config.toml
n_layer = 8
d_model = 384
head_dim = 128
norm = "layernorm"
positions = "learned"
init_std_qkv = 0.022
optimizer = "muon_variant"
lr = 0.00666
lr_mult_up = 1.07
lr_mult_down = 2.0
grad_clip = 0.5
warmup_steps = 200
schedule = "wsd"
train_tokens = 845900000
steps = 6454
MLP neurons of a small language model. Each row is named by its layer, matrix (up: input weights) and neuron, and shows model dimensions 288-383. Each number is 200 + 40 x the weight over its row's rms, rounded and kept within 0 to 999.
A block is one neuron, or neurons of one layer that tend to fire together. After each block is what it responds to, as a language model described it from the Wikipedia text at the highest values.

L4.up152,169,243,119,208,207,186,213,229,202,241,230,204,166,189,187,190,236,226,224,217,245,190,230,164,204,211,226,219,175,156,209,112,165,119,215,168,211,174,240,212,213,217,206,208,150,166,225,171,196,250,186,246,218,249,179,223,227,259,211,132,206,181,186,220,186,204,220,222,121,166,162,223,175,157,221,140,244,187,221,202,181,237,217,156,268,187,235,264,220,230,235,158,222,214,266,252
L4.up581,212,256,163,194,149,175,164,251,257,189,225,204,197,200,147,214,207,203,199,201,185,217,223,275,190,231,269,184,177,193,203,257,232,161,196,174,221,212,133,233,206,187,196,208,202,144,174,203,176,228,275,188,149,257,251,173,167,180,249,226,271,148,200,257,222,263,226,218,179,132,168,154,267,202,170,186,263,241,231,241,242,222,197,89,272,216,200,157,256,259,200,203,245,225,201,228
Description: Split verb stems

L2.up171,181,186,205,205,136,206,284,193,194,224,248,205,208,210,217,180,178,191,282,242,209,199,248,174,178,233,255,243,124,199,193,147,110,193,194,170,119,149,183,161,186,191,166,183,196,249,223,137,230,163,233,161,228,179,147,248,218,198,143,238,192,133,234,189,215,190,183,199,226,190,211,225,240,169,203,175,256,190,270,131,158,234,223,299,149,169,234,260,254,219,249,187,146,238,197,174
L2.up769,170,207,203,248,217,158,232,170,221,130,163,231,201,133,225,141,211,181,182,199,192,174,178,183,172,219,238,206,148,58,236,213,170,209,241,144,208,138,305,219,238,235,212,166,205,184,139,230,285,150,165,228,155,198,178,144,243,211,241,193,181,201,188,212,268,151,215,193,178,181,249,207,181,267,213,163,188,207,294,217,287,210,132,221,174,167,215,243,218,242,199,230,173,192,233,237
L2.up912,227,181,220,149,208,144,270,121,181,129,191,166,212,232,238,175,246,233,206,183,129,235,213,216,137,161,203,171,179,225,230,156,251,231,240,256,135,186,243,188,226,146,148,156,206,248,249,208,187,218,239,208,277,196,128,176,196,183,247,141,165,260,287,191,310,195,218,216,170,160,202,151,270,150,215,239,242,206,180,240,208,140,176,182,208,147,231,199,241,174,221,195,150,237,204,219
L2.up938,228,118,231,126,221,207,204,238,234,177,244,145,229,241,163,183,191,155,151,145,241,233,184,242,232,183,179,243,120,211,175,236,141,175,258,163,188,201,202,215,225,211,183,177,161,224,180,215,126,173,200,173,168,146,236,174,209,179,304,181,160,206,256,267,182,224,152,174,172,215,189,200,157,213,193,139,156,215,202,243,230,158,192,219,142,197,177,204,208,202,209,230,169,254,235,178
L2.up1022,201,216,122,210,232,142,196,163,163,188,188,241,169,231,275,217,226,229,239,220,162,223,207,157,251,151,140,156,189,181,218,198,218,241,191,261,203,187,166,260,210,211,197,169,212,216,172,187,223,163,176,183,180,195,277,165,250,193,195,241,162,219,254,224,111,167,203,277,248,107,193,212,254,121,226,189,168,217,200,201,235,211,203,223,195,226,243,269,243,205,228,230,248,107,249,155
L2.up1287,228,215,186,121,271,138,269,203,246,164,236,170,191,244,253,154,250,182,254,247,260,208,230,299,198,137,219,186,173,196,167,172,189,165,207,215,256,222,268,202,199,210,186,124,199,211,176,328,235,231,234,204,163,189,204,200,162,150,189,148,222,194,236,198,157,244,204,239,153,176,224,195,231,221,148,201,123,210,191,232,245,257,136,239,219,135,235,228,197,138,206,159,214,184,216,203
L2.up1289,222,162,241,85,175,223,218,172,220,234,212,212,254,271,213,258,199,227,221,201,186,181,238,213,212,254,221,201,199,156,220,265,253,146,180,112,215,198,189,217,324,187,174,156,80,252,227,211,192,185,183,196,244,249,193,194,232,196,200,133,189,187,188,121,220,220,219,209,211,157,238,242,211,181,188,185,280,154,132,235,185,165,164,151,222,180,198,205,149,163,171,193,188,246,260,194
L2.up1423,138,199,132,191,252,145,102,242,200,131,239,151,192,247,187,243,216,237,279,187,194,261,170,220,253,209,140,168,177,149,197,211,166,208,230,117,191,222,194,139,248,246,195,189,165,190,194,222,176,214,222,200,225,242,138,177,261,198,156,123,178,197,164,180,217,217,192,201,184,246,196,218,237,173,219,278,240,185,236,259,244,211,211,171,223,153,258,142,262,254,269,234,211,212,213,222
Description: Word-completing suffix pieces

L3.up21,199,161,213,260,165,141,269,195,193,235,171,115,245,152,179,127,250,280,261,216,205,182,245,144,232,240,157,225,168,262,247,180,249,230,225,178,174,169,209,206,237,236,184,225,265,152,134,165,147,262,138,236,124,177,259,253,189,238,214,171,216,217,144,165,202,301,184,177,247,188,219,163,242,176,186,154,209,228,186,205,219,175,235,265,194,200,222,128,223,212,177,198,187,193,171,198
L3.up517,257,192,184,205,231,181,259,217,170,324,180,155,203,198,184,189,200,171,185,231,165,133,243,157,174,254,181,259,185,135,190,215,203,206,178,192,204,101,215,241,242,191,178,236,133,129,186,233,110,172,104,185,151,169,255,172,178,173,191,187,214,223,205,226,191,187,162,153,208,157,162,176,199,226,271,191,184,148,263,260,209,197,158,238,139,180,261,123,168,212,173,136,215,189,199,217
L3.up1179,307,237,246,253,184,182,220,181,186,208,208,158,190,253,192,207,172,211,249,225,166,243,202,144,208,158,135,182,213,197,174,155,221,285,173,148,272,248,240,240,148,188,189,123,144,265,178,188,123,273,221,246,207,172,229,220,208,219,237,248,175,166,220,147,181,191,178,239,239,166,210,222,273,232,138,182,178,193,150,159,154,222,181,260,174,294,230,205,242,159,200,158,259,218,190,197
L3.up1243,284,210,198,197,179,208,249,179,236,210,210,143,199,212,173,221,218,219,190,213,250,235,192,193,226,269,202,195,217,193,188,202,212,235,198,225,188,127,269,244,256,147,87,99,177,204,156,185,195,201,137,169,198,237,213,231,151,206,186,186,247,158,128,126,194,242,161,216,163,175,166,163,191,147,132,168,274,206,208,235,207,284,251,201,211,212,249,202,223,201,224,182,204,206,120,201
Description: Passive participle endings

L2.up63,173,173,252,199,179,183,213,173,194,179,195,186,168,205,197,255,162,250,147,232,204,194,185,169,201,201,198,151,175,169,203,205,69,194,202,85,257,244,140,231,238,240,184,210,230,161,247,174,190,194,146,203,242,189,157,218,185,263,168,290,213,183,203,196,196,272,258,189,172,163,216,166,219,155,155,165,196,244,241,121,252,175,246,182,246,221,174,251,205,102,257,161,107,216,236,282
L2.up258,184,273,213,246,201,187,273,231,236,217,238,194,142,169,190,159,146,200,215,177,238,223,178,216,221,214,242,203,208,147,187,160,170,212,231,234,180,212,168,163,213,128,210,206,290,170,137,211,252,265,262,182,224,204,162,165,320,251,214,189,112,189,215,218,134,175,267,223,282,171,130,168,261,244,206,177,333,260,159,214,195,179,254,104,187,179,146,199,287,190,201,228,223,204,253,157
L2.up380,204,183,237,204,175,138,153,188,148,224,92,191,258,210,176,193,219,199,222,257,194,182,159,218,237,205,158,255,198,227,167,189,191,213,161,94,164,215,213,226,285,151,223,153,237,270,233,211,193,194,208,173,170,176,169,202,232,233,202,218,320,171,237,208,227,145,210,154,164,195,227,200,216,240,183,188,196,213,204,182,186,150,299,212,257,194,272,201,227,219,148,208,239,99,230,210
L2.up754,252,229,257,215,236,156,143,169,195,136,169,219,184,278,141,238,188,228,122,180,162,168,176,175,186,173,207,141,200,209,198,223,120,166,204,187,152,254,163,220,253,170,199,254,143,138,239,277,194,111,208,189,178,181,202,188,218,210,215,145,239,124,142,152,126,224,213,191,286,259,255,185,223,149,152,227,204,179,219,252,184,181,205,198,220,173,188,250,228,173,204,284,192,192,198,192
L2.up871,154,228,179,220,203,131,193,256,170,203,177,221,184,166,123,172,205,212,245,192,250,234,149,126,208,237,152,179,264,188,219,259,235,209,261,200,156,220,195,241,256,208,176,250,179,149,223,154,152,173,252,219,158,227,181,172,270,216,213,299,193,168,152,149,262,283,232,181,146,216,207,203,285,170,141,110,237,187,196,179,248,203,207,157,248,218,125,128,245,156,178,221,135,251,203,187
L2.up1066,195,269,250,226,137,114,184,209,229,244,178,159,190,254,130,188,164,208,243,213,177,194,242,181,228,155,192,134,211,210,136,243,186,307,203,150,168,240,130,186,217,157,145,218,173,178,190,223,193,219,197,143,156,132,160,179,209,219,194,277,176,240,197,191,183,263,196,192,149,176,154,178,128,237,231,212,213,230,252,177,170,232,249,182,269,193,215,116,198,195,238,189,137,260,127,234
L2.up1263,231,272,157,152,141,163,136,221,232,307,170,216,234,95,106,228,208,171,218,194,154,213,175,242,278,177,149,182,244,165,245,254,183,217,175,243,180,243,212,165,241,211,261,223,175,222,173,211,161,251,221,145,250,249,158,213,264,220,232,217,238,181,185,210,200,220,176,207,225,250,189,200,244,188,192,225,185,230,244,170,269,197,256,163,136,235,183,111,156,230,174,195,213,159,192,171
L2.up1479,140,220,192,206,168,196,188,260,132,284,196,167,228,174,168,173,192,250,209,254,161,238,139,293,122,203,192,202,229,214,236,186,188,267,243,140,135,202,164,258,166,169,185,139,157,166,155,174,183,173,181,205,152,162,162,296,232,203,194,221,239,229,227,225,194,253,167,181,160,221,207,242,179,205,189,205,165,303,272,255,248,186,189,197,240,215,171,238,231,195,224,165,145,186,202,246
Description: Token after copular verbs

L3.up104,212,194,186,172,168,215,224,157,177,223,179,180,205,215,191,220,258,277,255,187,188,214,213,140,200,282,218,188,170,170,233,173,142,230,178,146,208,211,160,195,279,192,170,206,244,168,205,169,168,202,165,118,203,144,118,157,222,257,207,214,158,247,247,166,158,253,199,224,269,137,206,155,254,156,234,158,227,155,210,163,234,246,164,201,276,242,212,171,272,202,220,233,238,232,149,202
L3.up608,297,236,205,182,180,162,181,196,219,229,185,161,190,164,269,179,208,233,154,111,314,237,204,192,231,234,293,152,182,267,224,150,165,138,191,194,184,210,266,224,185,127,212,165,115,184,144,102,178,173,200,102,173,164,167,189,169,139,279,169,191,194,203,281,214,221,261,256,222,176,184,249,229,215,227,281,168,158,180,192,216,185,110,225,193,146,257,106,222,154,244,270,262,180,174,268
L3.up729,237,149,224,210,109,234,231,254,158,202,154,217,204,202,170,191,189,175,174,262,211,161,194,211,251,188,235,189,86,189,124,256,218,237,175,168,169,269,227,258,233,193,155,141,171,151,199,248,169,268,190,197,189,187,199,224,190,232,209,243,287,175,191,169,187,161,278,126,179,234,205,202,140,235,243,185,167,205,180,163,239,182,153,254,199,157,178,198,286,234,186,168,231,205,179,196
L3.up1534,241,135,161,235,234,220,283,253,149,207,155,187,210,158,185,188,212,212,161,130,207,213,166,187,197,201,244,176,167,204,233,232,193,192,291,147,259,209,224,286,171,194,209,233,200,209,206,203,211,187,166,137,159,197,203,284,243,270,224,183,163,254,216,224,147,155,185,151,206,312,148,153,126,188,232,181,203,215,195,160,136,160,173,160,88,176,251,235,236,215,200,197,190,316,186,178
Description: Person-role noun endings

L4.up449,239,263,232,311,160,170,145,207,241,197,149,222,183,192,122,211,180,121,248,221,207,215,228,167,149,167,234,134,205,230,199,223,125,209,130,179,195,185,274,217,249,201,271,175,148,178,196,209,238,211,286,206,274,151,201,119,197,182,186,182,263,128,241,237,171,224,194,205,203,209,217,168,215,250,188,220,237,142,270,153,209,201,218,245,230,137,249,132,133,132,149,234,242,185,134,203
L4.up515,175,185,227,240,145,144,184,245,136,145,159,161,215,195,174,243,190,89,247,242,191,206,166,191,179,219,237,152,226,143,243,255,136,188,187,219,163,228,191,114,219,171,294,181,215,242,197,225,205,272,219,208,333,264,188,159,279,228,254,172,238,128,207,224,157,194,138,178,166,145,258,206,214,268,199,199,227,149,198,203,191,193,251,134,183,165,196,154,197,175,227,220,189,185,204,218
Description: Singular noun endings

L4.up1048,187,116,221,177,158,169,235,225,213,196,156,119,223,199,174,169,205,164,195,192,137,158,175,106,189,226,247,187,267,234,173,168,128,148,182,232,198,233,213,190,193,165,174,256,207,191,183,226,218,172,213,244,96,308,129,208,183,143,201,197,154,254,176,155,159,208,160,202,238,211,163,228,208,227,178,214,196,135,266,205,242,232,225,233,251,153,203,193,242,161,249,197,197,234,129,185
L4.up1312,264,186,191,194,217,197,245,213,162,213,178,162,190,144,78,133,164,166,270,126,205,163,211,149,272,187,231,228,213,194,197,113,205,187,126,191,202,163,219,206,237,112,205,190,193,135,210,232,195,161,261,244,212,219,214,182,202,239,236,147,199,195,245,202,208,235,250,164,192,178,178,208,241,207,238,198,198,198,228,231,233,176,262,210,239,162,211,118,242,220,135,168,256,184,193,137
Description: Size and degree adjectives

L3.up410,179,220,194,199,196,180,204,223,102,116,171,151,134,175,201,200,218,224,243,201,179,166,191,255,227,125,140,339,134,224,180,164,267,130,193,195,142,199,216,165,214,172,197,204,221,205,156,127,189,244,272,192,229,263,201,201,202,225,181,218,183,212,252,204,170,256,143,221,206,187,181,85,173,256,187,167,235,187,205,195,267,177,206,201,183,291,235,232,222,174,229,183,268,244,202,151
L3.up618,169,182,250,255,134,150,234,215,272,219,100,183,174,215,312,210,183,195,236,238,215,228,221,178,184,226,234,223,291,167,162,288,212,251,204,165,125,192,172,177,173,139,226,220,186,183,205,192,199,140,208,184,246,202,145,164,262,157,159,218,142,240,132,160,186,187,125,194,135,254,208,179,188,128,234,188,178,186,142,227,146,238,206,319,231,171,199,191,232,153,187,208,196,175,176,243
L3.up648,206,203,181,228,215,185,229,287,184,175,161,211,178,167,261,229,237,182,169,203,223,235,205,94,186,178,228,174,166,224,172,242,154,117,152,118,148,127,202,171,125,182,253,217,232,202,117,216,252,198,241,230,224,229,190,201,202,224,201,181,253,207,225,186,125,173,165,212,168,244,125,216,183,192,276,213,270,231,227,171,187,213,268,189,233,166,169,216,156,182,267,189,230,296,169,186
L3.up870,194,199,205,245,176,139,200,235,210,168,171,195,237,198,186,161,212,171,152,262,238,258,215,162,147,198,228,176,157,176,202,202,230,190,181,186,164,135,213,182,230,115,218,220,238,209,89,193,231,203,236,163,274,190,239,186,160,193,176,196,219,236,156,180,178,185,206,141,168,205,158,135,194,303,242,165,172,163,231,141,227,201,265,271,192,165,162,181,231,216,169,169,207,260,186,201
Description: Common noun endings

L2.up53,292,163,202,212,139,174,204,182,194,217,226,164,199,208,156,170,159,125,192,254,190,160,191,163,186,198,231,187,200,208,258,241,225,289,257,229,182,132,176,189,251,155,249,164,221,191,157,198,208,262,216,176,249,209,214,192,200,193,172,233,240,179,206,163,191,250,242,191,197,187,154,210,205,200,245,211,165,274,179,242,226,157,129,266,240,124,277,181,175,241,182,172,166,204,172,211
L2.up57,197,208,183,251,250,189,216,240,197,151,207,154,238,195,240,181,233,199,290,232,150,186,230,162,179,200,138,146,186,186,214,231,212,259,251,178,210,190,205,129,217,318,198,209,238,199,205,157,217,191,177,200,227,189,214,193,124,161,190,146,215,161,210,160,168,196,208,204,163,219,236,205,246,198,223,213,283,256,264,142,154,241,225,142,222,189,195,203,214,164,204,160,244,178,268,245
L2.up61,159,128,245,230,174,165,157,250,177,252,243,93,184,219,213,222,245,184,262,181,246,192,234,222,224,95,251,186,110,149,197,215,233,198,200,234,228,188,189,175,188,224,257,207,314,200,169,202,217,173,249,146,243,216,205,201,278,249,186,178,226,146,222,216,233,221,255,166,268,173,115,164,185,167,207,157,175,183,175,197,214,154,132,178,227,123,223,147,270,114,264,196,186,154,132,146
L2.up379,258,149,233,220,233,214,235,227,191,155,124,110,200,143,188,155,107,216,211,229,209,226,139,250,184,235,234,240,233,289,204,154,149,236,287,200,219,160,201,184,135,167,167,207,216,307,224,293,198,163,187,197,254,231,196,190,231,228,141,153,165,183,227,250,172,228,225,158,256,191,260,176,133,132,183,167,184,197,244,140,212,221,173,183,196,205,184,148,224,136,271,214,198,201,120,107
L2.up433,231,215,268,247,201,173,195,274,191,182,216,235,148,275,191,221,193,177,142,206,183,199,171,165,229,216,245,245,255,203,149,193,188,211,268,161,198,311,143,155,145,204,184,224,232,170,182,188,217,204,114,201,177,89,239,129,194,151,219,178,185,182,254,221,308,229,232,184,205,175,195,278,174,216,236,216,244,161,159,237,171,101,179,162,286,200,181,267,196,193,216,149,202,205,219,186
L2.up474,239,224,242,204,238,267,196,181,177,244,231,190,171,220,159,228,197,226,199,219,210,257,121,141,156,163,210,201,221,211,178,266,207,182,190,192,177,177,188,128,192,196,182,255,138,223,230,232,227,177,250,127,208,152,210,196,185,211,241,218,203,231,234,206,172,128,232,205,179,230,239,194,232,193,293,263,192,192,198,165,245,204,177,224,182,129,206,195,111,228,196,232,199,220,153,217
L2.up1013,188,195,185,273,155,248,120,186,144,236,237,173,165,238,245,193,171,190,231,176,248,139,244,196,200,171,213,202,186,283,213,217,206,197,284,182,194,192,208,153,128,148,209,138,168,234,154,250,204,179,168,207,218,141,251,152,217,164,149,226,195,200,299,204,199,265,234,222,180,204,135,165,208,146,170,137,154,258,239,147,186,229,214,190,139,141,242,311,215,216,204,242,112,171,142,181
L2.up1476,205,179,203,218,226,149,222,170,274,192,239,139,198,226,269,148,277,149,149,246,209,206,130,201,183,243,111,259,188,157,200,206,290,226,192,203,223,206,202,217,218,235,140,264,203,221,170,237,250,163,172,209,234,257,198,150,228,119,175,164,267,226,205,210,270,181,186,167,228,202,166,121,225,194,258,227,229,226,226,131,158,242,195,217,167,253,194,199,193,223,224,176,262,255,205,163
Description: Generic category nouns

L2.up442,207,274,136,190,181,149,176,213,237,171,130,168,228,224,204,126,219,140,186,220,171,187,248,212,301,162,174,245,198,237,205,288,181,233,147,130,176,220,217,241,243,187,250,188,137,224,190,204,202,189,183,183,175,222,220,167,211,176,261,137,192,300,225,163,198,130,208,200,199,185,158,203,185,139,184,195,229,159,199,205,223,191,206,234,221,178,277,239,206,215,157,196,146,208,318,233
L2.up721,241,190,189,196,182,227,160,111,171,173,178,197,226,205,146,191,172,276,204,192,263,238,199,170,182,132,197,114,126,197,200,260,192,129,175,170,240,223,221,173,181,160,230,114,163,218,141,221,176,234,169,280,181,217,192,210,302,179,203,138,203,267,300,231,215,195,158,235,160,152,157,226,214,247,264,187,92,229,141,208,153,171,157,237,201,230,254,191,236,200,257,254,199,203,151,264
L2.up856,224,124,242,138,238,213,217,163,164,189,249,142,223,156,255,158,228,197,146,179,188,216,129,162,206,223,268,171,231,201,122,226,269,190,147,176,154,184,202,200,176,282,170,208,244,228,230,265,160,214,133,225,179,176,200,239,268,217,276,174,187,232,210,222,186,178,168,174,264,218,155,276,178,199,205,190,198,202,162,165,241,231,184,225,199,205,166,226,258,171,185,170,202,200,139,207
L2.up1105,108,212,187,151,197,177,205,191,187,225,184,183,225,216,236,240,133,169,230,237,190,277,159,237,200,131,293,170,133,209,241,174,221,152,215,204,159,200,151,269,215,188,170,247,155,99,179,167,283,245,255,183,221,178,207,186,152,137,250,224,227,205,217,196,227,228,188,198,206,154,169,189,219,282,133,259,190,164,186,183,124,171,202,224,263,189,173,190,210,157,229,219,107,221,192,253
L2.up1180,161,183,158,196,207,204,183,229,253,229,163,157,199,245,172,133,199,219,271,252,161,227,243,208,209,199,199,265,225,171,147,214,279,228,236,216,218,145,213,190,256,130,183,195,213,240,161,207,191,220,191,263,169,290,61,189,203,192,205,182,245,282,155,175,210,208,187,198,150,194,152,204,117,265,240,208,157,277,295,195,150,138,242,144,181,190,264,232,291,201,167,203,191,151,231,225
L2.up1215,184,228,157,194,272,181,182,208,277,196,313,130,256,234,192,272,195,196,219,187,193,162,172,268,271,264,205,93,227,192,160,227,256,157,231,158,177,112,145,187,240,216,233,236,233,134,242,145,212,222,149,223,215,234,196,183,190,216,241,178,274,241,236,214,246,131,200,232,253,180,183,257,198,174,223,212,208,169,189,195,243,277,144,141,215,174,254,187,201,251,185,214,175,195,179,136
L2.up1379,221,184,190,237,239,201,164,191,291,220,175,180,126,195,224,226,190,165,204,196,239,141,211,248,209,185,248,249,210,234,308,233,187,185,171,228,250,201,144,199,187,237,227,240,167,211,197,163,197,224,199,242,216,243,207,207,212,253,178,145,179,208,192,195,182,202,200,219,276,244,245,182,195,169,224,250,190,158,185,206,202,213,156,173,213,214,233,169,213,160,188,187,186,243,252,191
L2.up1453,163,231,248,213,277,217,154,238,175,219,193,168,259,217,210,211,233,178,212,240,266,187,202,201,161,160,240,176,169,109,201,270,212,210,256,227,128,206,301,261,275,253,217,211,200,212,200,178,172,169,190,186,214,159,140,224,133,168,283,160,255,237,171,139,178,197,151,188,223,202,200,244,207,205,180,169,176,214,169,212,188,139,229,118,143,219,205,219,247,190,169,263,150,243,205,181
Description: Mid-word piece after St-

L3.up808,236,115,175,247,121,189,185,211,198,248,169,198,184,178,138,196,271,193,237,163,181,177,245,136,180,204,131,196,213,231,200,182,152,266,141,155,224,200,291,166,197,198,235,184,235,265,165,130,198,194,187,231,172,208,135,185,241,259,244,215,204,153,166,141,267,219,177,119,275,175,195,173,216,216,194,203,171,188,205,168,196,216,223,274,240,156,184,169,249,237,215,183,189,156,233,187
L3.up1031,213,204,157,172,184,213,261,173,150,133,201,140,164,140,150,224,237,196,229,175,222,141,200,169,215,220,214,182,234,202,142,62,122,184,188,183,131,277,248,199,205,162,186,138,219,237,248,171,150,175,181,226,123,266,171,204,183,262,220,158,188,245,158,174,261,241,175,164,236,163,224,138,256,226,187,231,243,197,252,176,242,208,228,221,243,131,230,154,204,270,168,201,174,166,156,208
L3.up1108,253,178,175,195,197,265,270,157,159,191,165,138,213,134,167,174,221,201,212,141,211,208,270,123,193,213,176,180,155,216,160,170,187,168,188,176,161,216,163,117,221,152,197,177,174,246,208,252,229,146,110,263,138,231,197,158,167,204,210,201,266,139,162,269,200,225,152,233,199,214,184,171,148,216,232,191,211,117,189,222,243,207,156,211,265,188,195,174,151,264,192,246,129,183,183,199
L3.up1337,215,153,217,169,206,169,254,187,165,175,184,186,190,205,220,294,308,174,226,195,221,232,194,176,256,236,154,205,222,200,187,84,159,181,159,166,192,190,216,196,246,132,203,153,201,205,196,260,251,168,172,181,122,199,152,228,176,242,216,255,178,187,233,216,193,271,114,162,214,167,233,197,277,209,167,244,237,227,108,174,228,230,169,213,285,188,181,233,210,209,217,237,144,178,225,180
Description: Adjective-completing suffixes